config = dict(
    num_hidden_layers=16,
    hidden_size=224,
    rope_fraction=0.75,
    tie_word_embeddings=True,
    init_std_qkv=0.0297,
    lr_head=0.00712,
)
MLP neurons of a small language model. Each row is named by its layer, matrix (gate and up: input weights) and neuron, and shows model dimensions 64-159. Each number is 128 + 24 x the weight over its row's rms, rounded and kept within 0 to 255. Numbers have three digits each. A neuron's up and down rows have the sign that makes its largest values positive.
A block is one neuron, or neurons of one layer that tend to fire together. Before each block is what it responds to, as a language model described it from the Wikipedia text at the highest values.

Word-initial "reg" fragment
L13.gate0:149106130165115144113126133101113152151165099105134129138129116146109136107117117118107122136097131117115105124114135066109103176126117121159185108146119076109141161114140144168119121112088162103153140125117121133147145126138158132103107119122129129075120152166134145158111131163122154098
L13.up0:125167184126109137135131104136174126077181096125127085094125162171152132123121142141129121118096099133111109133133165145136111141161152102142118103136138126111159141108121154138163120099119138107129128112158122142095154145140146129073093146155120116103092134146144187146141120128115136148
L13.gate62:164095117152138132100122119123113122067144138139120147138087119108136147122160139137150131131117122133101114133108110116119115094134150127140119133096106116180137137162112129087142172171165126121121093123128107107116082162154165160114146143164133126097106138131101143134134138116119100117
L13.up62:092154119139120151101133092136125148144150163131122105134146153167142117147092097130165114134120140130144150149099142142100129157186158101144077128115133111106126156148143154117083153135116123119123147159112156089123124144149128157124133174153164138095142162123097084138121116128069121118
L13.gate114:119159134124141142070113084147171125122129113136155115090123148128110157160137127157146150149150107153157115129177129098104133129201151141123133192113118086132125113146118138099136136114121096131130135145132137156141144126125155162126109118145131123119127125129154065139125122121151113093
L13.up114:116104097147147160138110149112136156105163144107145112116148078099132184147126154083110125120101137143136098150174123152106141119130134161142146110138150107140110146129105125122085128163127125101104186121158150119146138111135127149108109112160153167126135124128162143132120133125108126091
L13.gate212:150095138159140125100146097085100173128153138163155120128092127126165124124126146130155095151098084083160154118157110101130140122144142119156140131144157075137160129170134095141126151112083106154129111149115179144111131127136138104113108113123134152141147099156125126152100070092134127123
L13.up212:140120127133116131152052102144121156137113134129119147097095135145120098129092083132104139141102138142115092110150176148130138140142173113141084100116101100130130143129087137107100129138174079098119151166160106106154103095118130140112112125140151102102116104118154158110138128103083138131
L13.gate492:118126133132097154120124120083140129172146090132143160119130153143080104131094133114142123136174177119138118165087089111122128109090146120100131110135078124130129154104131135158131160137076127159114131155110161141119109132142135097111116099127121106152145148175144127142118094108133132182
L13.up492:127123101134089107163130147117158121144136188138078123112039084143116136128061145102120128097191174139147147102103163126163107096142146149154136081141131130145123138158114151167123148131111133170101146108097121115134109075152107139140123126129124116126126160144121100106119101120152127081
L13.gate516:171123102183148130151098113105169124099150122146175071137157113149083130127100152149097129123165142110148103164158119118150121106127131128164117097116131103157153156142156132133124155142126109105166160154100140165134115127132139155133093116125181119112147131135119140141118138134113117145
L13.up516:088129122142123129120121106120113115105095123124152116140098098118131150117096141150128113182133103144104123115117149144118098135117114101148135177155126132104122136130153145131133090140111164138154123107124102150119073115148139106119113109146120099122117127132142136175121130124130123122
L13.gate845:121138125144149135151151141109065155103130124132104110137133121188122139129150106112124105065129092140088121121176146122111116123181105118149109148091118127118151109136064141181127134141103092122157084097150124103139166158122100142105056111124146152101091111144149148114148130133179138106
L13.up845:173135119151154138126128150074136100150151131107109119124138111135075166187154098117139168146093122177144144138118121141160097136174068099134105103087105129112145138133131126125156108138104097136169152163105085134109106147127103091108116115165152128153127132130126112173149147124125130131
L13.gate891:099129147120132132129101170108141146141133120129133136096124133126153109165111168117121084085137146163084158138131130135140156100199122110097151150147164105174124124122134193108112140155145110133100156106109142144082134108118130127135139117134119142177141147147094122115132084163118134117
L13.up891:150083143118127153164107145141104133114134159100116134118133143084081099132128120096125123129165128132128087130068148094114100149160156092103134133160124134102126176120102081137129121082096067136134121132076129147097133156139190117114154125061172113130185108120128122126140146146164119120

Next-in-sequence number prefixes
L13.gate179:185139128155091102157148054118116061110166178126138145128092126156110128116075117114100150151161141134124136148135112115119117149134124108140160131132081131115128122154147127143112169145126120111091136176082126144094093138124147148147122156118117110118165144145149112157130102131101145106
L13.up179:140103114141101119077153077144173144139192126140105108100162105139090089099164113069125148123156118146118133143118128126131130144108116093137108134133126118152128124130130100165131076118116081137127112134147100127137137114125152129113098145166148147142111126143129133131159108137140111140
L13.gate225:080104116132093111155155106123114095147134142143163134112130146146122109123137138110093147103151104158108133151130124090141171103185144173133157106110121103108082131129151151157145093111108128101093143140121130179123126133087150141084151158154138119103150100136149138155102120149154108117
L13.up225:123114182091131140125145109119146106145087137104125113160140127194111097144127106102142132119098175104131162130111127113156140125136144124124143126108157144117106137153109180122133135147092134142163089134134054106109096100106182138109089207125119108119101132143122143136120142146092131153
L13.gate307:135113156123116115137150109179119111103109135120090085098132164123133201159114141132142133143140110118116115144116091131125175138133161106127153116107141094134123130094123128135097156150112112127108094149143114097157158142088162145078116180107152121124128144183093141163099168135156137144
L13.up307:149117153124135139124112110137141122153134128079134101144167131118088148144141148090105084107143102110103168119120095149111110143109147151146166107088159088165179183124114091110157143118102142101136088154120123121141126164084108143111108180105125150114132136146105128149136148135113165110
L13.gate377:132091147157088146165102133121160148163111081130129126172152137130080121109109132099122129146093162141120097147096146130147136102117131123136139091124157150104120124117126135138113119087104118099120153164123125106071134145090125162071154104101155123150144134118126093137137090113149136128
L13.up377:115069106138095125138114124137111118102143124106133172103105138135124121139065132113116124135144126104093149116140087155117136122159151150167141143152077149138123149103113105120136161056108105142120103135074155147131077078124130090131129116093131088105108126131102129117089074106129151172
L13.gate591:137126133127108096151115118124101132129134146124153154126128119200068122135131101087137127137140150131101098063123119096100115114148148089105108140147160108110148142148151153122097151147116118166137141164182097102139154124122135131112155161124149117129127144102119113121148137129147102094
L13.up591:083139206138118119136172134132100121135094113129118144131157147117112137142156138129155116184135112127143153172133125127090106137138146084119146129099129146098139122093087124102140138154122086126101124105145145107158150135114105129127128129143143144111119152081117133081176151073139105088
L13.gate726:102136072148131128113137107145161155188113130165126126115111110126104141117142127154108121148137150093115128157107127096118156125122145064109160124104127146074157166135157116131133175099149115136099128102149160077136120128123094117109120117159119159121121167175127152111099115171149110139
L13.up726:130174134144099119127153126137131110150173097110138135100173123111116116140150116112117124167140132088123164112154087110116131105122108117131118147145151088159152165154091117143110120105105128162114108110141146104136128134120131116113127172149126135126174149178139134164121141143153130091
L13.gate827:135114143149110077168141130154118080141144130126171133157076145114100136103129112106132134185100094095129127146129126128106130097086156146134117148129132133103103122107108129135093147119119113120106160149140089160126158104115150121171097164121138099145096124191104110109093118114142117124
L13.up827:113110196126126147119146121170150118139143136108125092136135134179137160158149140110127104118111109094112136136161090167119142107097109095123157116134152148174149139126095107113136124141094120102131130127149127129112127092092117152099132131105130109142127131156095108142129108132153175124
L13.gate858:126092151172122141144173092133108109129157115144137132126146137168114120111153072113109149099089135106151142105131152100120144148118133086092122154168095145109089132106146161120103116104111146127113078128140128130112131138152124139093111146111098101138142107167113088072112139122093126191
L13.up858:151135162120120133133185155091126130123142125139127118140110094129125097114111118097092160151085132108127114130126096138108106131148134127143155148129090133142132129125167112157129140098147091113129111106157123093092148092089128155144124095096153092091099119152138126143198137133126181107

Noun-completing suffixes
L13.gate158:111104131088108117120076124104134116128108098131132194098148125106093100133121145095146133144146115163117169139159097145111093126094162151098144143113117123097081151141115138141125137147129139100138140145141145112111115121131131121119100130138170129162178169139153099090157137131100144154
L13.up158:111127080104117097072124108165085146109160135114127136117158136128146177164147094116171136057103130129136134109124130084117130145116171168149141165123156144149137138109098144138131093139115138149120153117098142107121098139114100135105135091073074161128131138119163109145142112139106165078
L13.gate208:148164147113117169102125105148163106144128125170128149152125150125132158107120155149117112098088121142099122089143174146109132131135121164157108154120087105121062101149127130134109103134134104169121103086109139147124145121134091103089105159131073164122109150157077136120134140125149118113
L13.up208:127140153145133123080133135144118143155131158151157149117167136139109131144148133127096121078147160066152110156125143110138105149121096121083140108089128128160123129127125125124133097111120112099153129132144143140131151085119115154074110127124122080120143096068061132175144104121109115119
L13.gate221:142123114139109100106100097118127121150113101138142122112136120137117149136149147114166142176130093142117121068117131133133115174110177138100092139091167117140109144165139111175136071118089156173114102110128102156132150124116078142106179117133144124094137121110115135123183123078162113127
L13.up221:120102146094070113057126103111130157140151107078134118111130115132125110145140152079158146100151169115128142131134109060120143142134141141071155120123124153154121138118155129133124117140148132146114159113136132145132139115088082112108125159111136137118133118126139127114133182128090171097
L13.gate304:114120127096119096152103128136161118146143097157142096111126104109143145153149160118117119142202151145145134111137126106120141142158123124155130124093146125137123186124129110111132147099142122158111138120129132150120159130149161148104126130125117127092144163118129141143114113125114162143
L13.up304:142140143093102104129119112153184126146154108112114128156125144098118163085161126142107125143119100144129155070111156085180124139135073126182128141090122116145111103097122102101124127124114160122140125152104140106101103136137135147133125125118169098091083118105139146127159092107104133118
L13.gate424:095128136135137136130111106122159116102123079136187149141131153118157153131133098112107144143171088183132170147095183108098129143154165122099165157087158142116139150103117140115114095102132115123115157128145112174115139091150058127090129152115163149082113123121163143088122100096128118120
L13.up424:155140181170130096146153102139100122146121142083149098141141159143115158126119080127139124159133138125089118139143105096150134124141117080109138174076090160121116101143126195115151125103116066122137109139151096101088119148173113147161141165125156133137145113065113129106107137109182119110
L13.gate475:098113105128162149121124121119155103125102090114121135178182132123115143088115146141141125111125126097132120117156159121108153142115130158154139132119099089169131100132119156137109093113112148136121120118162135129115118121119065096080137125163132124113112109077106122136108141120126099096
L13.up475:119181167150135140111146136140148159122111140080141117141130164126143142147116115119102091106120119162110099167139127147132120143139106153122121128146125162156149144121158139191163080161089088162124108124163105111094131122115144115110138143116109128105136143122168165139149069113160104170
L13.gate490:149161091095154079129133105149133129120152156151129141156094125124109114130157130123124134145147094163106155150095149117130162099139147105128105132175116094168090170128128138116094144141154150093126135056193118103110129104126119139140179119175154145108137127115144078111136163132116131108
L13.up490:114156116146105164104132132081147128127143150172104152145124124127110130193151140143208165169102134112145112102142101124108151079125162092148111126146141095166154127123139090132118161105172157103103130143130130113113118128135141129132163114126143102104127082142083109112168116116107126117
L13.gate637:150120135129150129131121140124164134107140188093108137158076092095132141162154159122163099131130094168165105141112151127119107151104102081118161156104166149130116165150080099111158104152108106117134117135106136108120091106096092077095157176116131133106143085089111083100120113111174141092
L13.up637:167156185122160135170113106115143134119094105132124187176100136127113153173148150111165158109142078144090091122112124123133163129160158145111135167111119111129125144175088098169143128142138166141126139122116117128111131110102132118101198106093131149079157149116143124113140125124147117117

Final piece of names
L10.gate252:146151149105150067100113154143157160122131118185110127123084090105117117095115115138121124114105092089151130083112099066101145169148126151116168137111156112117120119136078112124114168141132115155099135133088112130103127113111142131143166149131098109118149148114137114132089133136116123149
L10.up252:152116150120126147154119145082095121150131133153126156123147121162114114132122128154134158127136141124107146165116134125145153156158093145121126122096114110118091129120163123127175151134153108131135118117084131110088130106134134133128063088111127189162128164066140089117155124092132166187
L10.gate263:102143132093162152132142149133113136088131138121118107129119135120118101131120143104128135130114121113169144178123092110153163074125140125101146130123116137099107117126150097146137151099120102123149137136167118151120145091134142116070123119162116100085136153137167069131131194144148153118
L10.up263:114141120106111169135136144091129120135159146149092140111155120115139122113104138136074108112120149125129124147117114121144161114081145123164136132080146096142081094121169127113165156100087102122092154157160152131088131141141146158104134131138153149101148153151106129130143084128125164096
L10.gate586:143072129111139128125110093108099141193094141184130169140102099151132105096141085149086113123071113123121078162148138121117161115138120105170127129152147106127131136146125164075128114112142159122122151106129139152125111122133135131124128113111154121081102153111111113141126095124163173119
L10.up586:130134113129152145112142176150138088105132103115124103127145123133145146179137133111084138094132114084112113118156113156143147125115148166125133137102174104166144131094122114081144108139136107127081082113083138063107125106107149142157110113109147131104137186094112129097142111114117142103
L10.gate784:111132147111150153152157160111077117166116112169106093159140101157150145126115093091127144113083134140141119191096121122162149131126127121135126156101135128114144113159138098104107145105156126152126174119102119129145099110094136133086190133141122122149155165084133095126135102095118111148
L10.up784:120107098160139123173100114141125124171135139177176149106122152118159132110128108130127128113145081105154160160129158120096131133123178120146173105122121110179116124092140148134157124148170109149129120129101152150132112127141188159105129147114118144098144134156143140136130177118106137124

Table row-start pipe
L4.gate279:126136123103114131113097127129119145120145156119090139147120137130128117135144157117116164162121142109137172108097090107131102126124172095136114073124208108109138120117136113160118145171121111139080138165148127135126102136123130149081116088150146122124144118133072127125167101096154102131
L4.up279:120119144125114144104098147095133076118113150143138090205125103095173108130123141081127180153120097145099124093144148157118150133139120095162123142090139141113110124163103120156134116133134132119159114092130122127129140127105131117161113158104095076116104126117187136173172171126126086117
L4.gate779:147128108104138145173097094159151084126132167126094118135102118173179128123117143123111100130137152192151105087128115129115147108123154149164161152167114124112146146190150136172112124105205141124110103108075156125113114112154098124122151157112137130155113157133104122101108104135127140093
L4.up779:150081141091115136104139097151115144113199124113121129112102113106109141096141129145138131097152169107159177082144108112141140138174118127113134089128141118132130136138114123107125115111152140136130130101155102131137130129108136110082167108155137116132160132162125153113140102104121149107

Split noun completions
L4.gate713:142144098134129126097103101186129161139083159148183127148138116124113122069135122143125123131141088129136177114135145148149181138110114067145144158094151117164194139107128127144072116100175138138138151108119145121102121103095136139116161128154093168084134163136122144104147141100163140160
L4.up713:159136159139119155120096121158153095136103120154107101146135113131098089117156059134158152145121152136059145148125136167144148134127135141143150094104137130136112097108075166146107107105106122111153120042140136137131154111119140142123119164095119135124123129086098138151127101122094095122
L4.gate776:153124115131131169136133106137115146133097133098166115159123164151127138135157084132119100146116140198142142119157171096119154120097131135109104172102096104124129100157183114133149158121145083124093115119122122115118130143108083150111130130170098119096144165088148092083132112111142148124
L4.up776:154121126104110122111112088182148166101124103142137183149134110089191170158129135119127112117112135135148076139137108140103137129135125114118149117126149125124117136093104129125175104148133128088133125101142132119109117124157090136100117150122090155166140114084168067165108110129158138152

Sentence-subject name ending
L13.gate228:127117130143138107109112147156134116119149118136153124135130116119155076128177129156113086090156136140167132145107128105120139124128153117116125191100116135167132143157126133120123150123151157136101163107130134104139077125098090117110132117117137146086120117148146118095167139109139121147
L13.up228:123148132146128111140153123136122136130116097139136098141110078079122116113151138152156150079126128135126110177133147127087161126110137166147096139146138131098182172132113128109119098117138114146161124143091152130135099125115084083136104147124133137104140128137104142100124095118106125160
L13.gate240:114171106104163136116104173139125162134168131122133114117107121143163106168128098112104136144143107135104145150116138140129106132161134165103135164128127108133134124121121161125099094118123142147127127161159138093122159144140099096146152136119079121171135112087105124123163143152094134149
L13.up240:121121152134151130085118153126111139166107093134146123188098123124166150124149131122099152178149082118106113168157160114142140120104142086131130104110157135126103129146068145208135146110163130180111108150156149103170129115124081154113075143112144146134119168158132141103141114152146136166
L13.gate430:107085155143147119145154090137087110088104103117149139137097163113089150088142109114164112136113109153128147184135117114153076122132176130114096123137122117110128137116116117137167158124120106127151160123099143134113166115139127158122155108085112122100108136134140165173113091161113119102
L13.up430:126123151077105095104159117133133103123115127138081088101139122119118137151135115085133193117110113132088110172115117161116136151106171141094114108181167148118167153150121111136127066167123140111123140100104115151114144127125089121158169143162095191126124141122114160105126124138116115155
L13.gate481:142169148146164136154127111127108102145165073148141086129118108122098126089171127119106144119101073135118118131153100128134114120133137165150137136160132167146163125138125108095161120128133113118089111169128103121155163111120165116132118115149091127151139114119105120108121128108153103120
L13.up481:134163097136140123112109073117131142113090136141110135089140128103161067109161111159154132124115128144115119080149150174151109130136144172126143153139126132138137112152142122133078088113132101101139099091119135148165132072131166163121142072107094122132121125126104132156171126142116152126
L13.gate491:129090142122126087097140113125095143121147143132117139118135114156106111151131097123128094133091111118120117123114138171109127163134124095119149120122101142106113113104103106180161076118143148083118169081126110138156163139115155176137140106099122139137111134103171128123103126139202155156
L13.up491:172164126156120149114124097115131145147122144101104144098115096164133140131166125076127169111128151112158158098102120125114143115137121097137132142147148158158103094124105113118114132104129125129139155089124149123135167085082116105091164151108091109144143138111131105088145111146163132108
L13.gate772:157090133098111156145120127131122137130115157203122131099118115135130190097134073182145099105121158103120143134178140093109104129143134180123143115145125112126111156097112152153121120149143115145138129121143126106133141140124124170157108108111142148142147146111193115122165177137095118143
L13.up772:148100110141139162153113121141108094130141147155171060121117164075155110146149118137078086178096088137114155113135120132079162081147122135114161134164132165128150146095166101146137167169101069172150168139115143151149128102164144081122140139134118140179150136112116123153171138135112148107
L13.gate837:103119124085140147078142114108094140098118100173091135100137127142158113117124072129158116137094165118111119143125121169149115149185119111133105164130145103146108144123132164137169081112081148053137156144126138176133127123117137107106091109155136160118129142143110108131159125124101114137
L13.up837:140116125125154149147177114134092151117136119120131153126119098114129113124116124194133099106099129154130128164126131115166150123095139094107062147129126145134127169122124085113149120142092134120105168146121137123142137132100100104104115160152088121149093168133091105103115131140098153124
L13.gate874:108138175105115136152138094137111163085130108130146151116178117157119173124123134162151157085143158119125122123113150081114131111181123137095125114156164152194137141120133143131144134089142163124118081153104098145099135155167120125128111110163119135119100166108123120139116161133170098150
L13.up874:126157136141142121165148098125123154081139103118091133144137102164099161137130161073096170135110149107099151135120132154165109088139115142122114124101119132172195125093102077149142072123138133126175132156156140124149103160116116100113152128140143113129095139131139130104104147105124123093

Mid-word fragment tokens
L4.gate296:155123122109070091133163135122133123105150124134110112117184148111160151158127144153150158121126122138151113151096137101126112135168133130137136140095081139124128129110104149107128108146120149111157169122129116122170113142161142174100126064099149128133164118110094153145131117098143139119
L4.up296:089121115188122148100113173139087154190095134111146136147178130096119129165122122126124133128124165119083114146124110122133131109105143116106120091132150122121083082124174086120124135118109120130171145121145172108112130140169099154107131128115084139145102107136137160138070151116166117100
L4.gate517:109135167171105127132099108133099140103123150124156128124131125170119082134137114140090151138123091115103130059127105138083129152090163106132114115109125110168108121138139091131144108150151099140181135163107135141116113144103154110134156130115137127113148074140145111121116113136133127124
L4.up517:198096087103129151113127144139125102131135116085109138134138136100106144136121161123127113132125069160102139134156122162118089103148136164156126099139129126143132118132151156128090148159116081168147162132128145128121146130141138103162130115137130108189110135119095146134099102094147148102

Mid-word proper-name fragments
L10.gate110:131095118131101140147110132123139140101141144159105156145161115181154133135139162104113111150108170113166146148140129099123109102108136149144154107128111128143095110123129123109131170180138140107149059116124138082101117143178131117114112192123121106093162146138139092142163148119150126122
L10.up110:169126105115103168125128114103143154124138126124131144080143124168097121156172144166090107109088190100133125111162160122159158143135165117129128132105115068136097163130088133124167114136127149133133093139134128148138096151167131148131071127119124134098130159147127153113125099093233149129
L10.gate442:101110053136116132123168128126143118130095109119163167067116080170122113127144114098119107137106139078112116116151137167097098108140130122146161132152111157175125154111098094158124140148133143175156080078106124134094152167123126131138140125123135150126154092121126111134125144168150151129
L10.up442:113135091175114150131144114103109097139145089091145139117128154132112088150167117128136112109109070110117113126131099114067117125124141146150194110148125120136103123083115088113132120147130138149141127168137145098086108194123088114152125147122101109149099091115108084135086121152143141173
L10.gate589:148113120123128116149140158148135100109158150135197130107102133119119105111120128139141153142111151151185128144169143106108136091124154117169159116164116159156125117109126141156172166157109118155113130094145122100159154158157117105124144161117108127105110090176128083102123103107140146124
L10.up589:116121099120164114088131121129146093143118159167171156063143116123141134159133149089104177119100121130099107151160132111122130136124163119144159131162118122148130144133149160154132151168116116116152167117127098137158117129143148094123109168115129102105105157102121138095080140111132171100
L10.gate726:128125121128156096069107135165123141138128098159118154131159138143098111140162126081146128149123140154138134117132145117134103132117127132126162098116134143161101104089064147140153134137128148093137124164152154111152150135128145174107126156135097119128120151155133101114163135122147166112
L10.up726:150092099149144137079138160138171162091124158121143109136136101132141113131119126103121203145108108105136127145110135135121126107129125158123137088101125124131084149142095119113126151127091147139111157149136144115134148133180107106123073175112126134144114124136145112133163162158150172134

Year-number prefix tokens
L10.gate483:183107083116134107136144134149150116125098090130113137116146154099134129152138126147123120134123155139167130125159130095156155115152133114124122126117188156073126089142151090167121118144127143121149116142186101083105126071100135134125066124178117136116139070089136129134166141131133113079
L10.up483:098146159120126112138088134069135105129117080112117141133107148091120150143112091099132137135126121148118138138140102142111098108142163120117135125182154117099117148165095150119155138124067100110154124156147130114138080166129121175127129106122156152136104117126100094150136119103128113108
L10.gate645:126138144143145098083121133160169110124109111107118069125168149158118143130148146133098132130124077156130145094166108181115127134132136093142152148191099138093087124127136087157114167132114098120103150126130111158102156176102144116129139126170126122138112150115122104119110093124125164110
L10.up645:160079137137154143147150129127184109134175129134128134110123203166126135088091211171145105148128126129147158115148127108117111146122135082108185090086161139140141131170091108121093104124137159113148154117129084085124136082139111140126121141126150116117129099149138124142116131089122100093
L10.gate694:145089110140110147084140122114154076102122163151128149114132095147150133141121156103133089100156113110110090110098112148108127126074169120129138101146104165127102075165156135143108152191109100118111120132148118138082133088132102160095155137139155111136139150104124110149112136109124131126
L10.up694:155111125141138132104155120115155143164140104131102146121110128127147113086132126135154107103103144148125116112124184159136117079063098149126134131169154127116095106136140106185133110153133104151084127105114125130079122120157094136116097056136100101126143151078153142115118107139138121140
L10.gate849:122124091127090140143141117121131017147093125189083141152119122125110163156155123129128105115113121156146128094110114196120110147108169130162115128190151128123102103155120139130100157146100120126139143111147105115116119150115137146107165131136127089122133144118124146144108152122091126160
L10.up849:145103135148115102098128126101179119176157166159111158151169117129121153106168114116125104112145112153112184127141159131154100107088110137127107118150141171098149093128166131154118107165140121117130138100127101134118111108145143129129078102123136076123124178063159150109105129113107134127

Mid-word stem pieces
L4.gate370:109130125123147140062119154154147139126120130103113119092079139155094114144111094135116098143151120131109114111124120130122136140130141114150122113163161088130104120131147167159172127141136150145128146135163175136065155156180096109157148159146102115107120124108133140128099083140094110120
L4.up370:117130161179105150124112101113141107109151111142132159140085117152109136108089112129134137143083138132136135078131143130127152128132126122103136128099139117163124130114118127127150130199113159141140184109130121143128092150141143072159126137142117129127126117100173170113089142139133158087
L4.gate685:120133112084115103142103148149175132108163117125160135158139113095151156109109128144154126130105117176102144121098118111121078111154148113123130168136126111103153094112138171135137123175075094133104156107119141111139105105122167102111099107109123113142125134109130098163129137103174183115
L4.up685:128132133149125122141093115113111142138117122126124108124110098140113166087107169147141148165135117116164100111104120146133125150086158154101146127093164114108108051134123125114136115189142132163157124113128130110118094114163132137161129131155188141139061140118136125134115100128117103106

Plural noun endings
L10.gate257:132178161125086121106099137122158137119156112166128117128129158101128169152127113129144130112134161089106130099101125071126124152079098156097152132112127143141080113083121139088141117094111059144124143118130163143130133113117155121136160171134088141121119141099105151102141114149117144113
L10.up257:163161157131127136154112140135135134107136094162097108114095125141100139102102124104126118123121145126112091125100123115109133093101126143117157154128156132133139112101154101077121140108120109153126168138144105177118087128182160119105147102147113115088152125114144113093127117151107123144
L10.gate409:111102114142157105129072150127119144096102119138100122135123108139112128109133140096096143159129130114123086168136129099156122093074100138116158128108140157101119114088117133126156131105124145128142130079139151132116094100135121088098126078106104075104100099145115133112119122097096117100
L10.up409:124180131088112137105132146133176120121167109138105123111112097147160184111080112107152131114110118111122160148134136146147120142146136150142141096130149095150136120158143118163121082140151144096114127139136125135110100124115122115154136164118122144170119144104185155139141114158150171128
L10.gate711:119117136123149122117115111032158112172111099144137119166104133148103140161128129129129148100142124130110135149121120133125100132115097124100094112129126118148093128134144130162131117109134132091130074106126126141120140131162149118182148115076184135114139163150174174107122113118158142151
L10.up711:155132155102153119117153141092135154141122161134128109153131116150154144149113174108129092095111107141117127142130167110108113101136091131128152158142146165179114116164151161142137170086107119109088119146141140134099078117151129127160134181154127116141150143163176124138123154128116118135
L10.gate877:112118104114154145152095156070146141134116111132091092131119122115111098146131125119101102117115121105122104126124131116147100088138121137126170137121086131102153104103166114113128124114119112127143134099155139178146111119101103154121130152140083132145148119073100175124166138139089130090
L10.up877:106145151127121069079171106129153096152157082091148149119125139170135097131111078110155112108121170090090151127079109132153128160096121143106163161148090148155116137116118121150120141125150148118137140106149171139132097137101157129155124162144134109086113132130157141096121150143134150120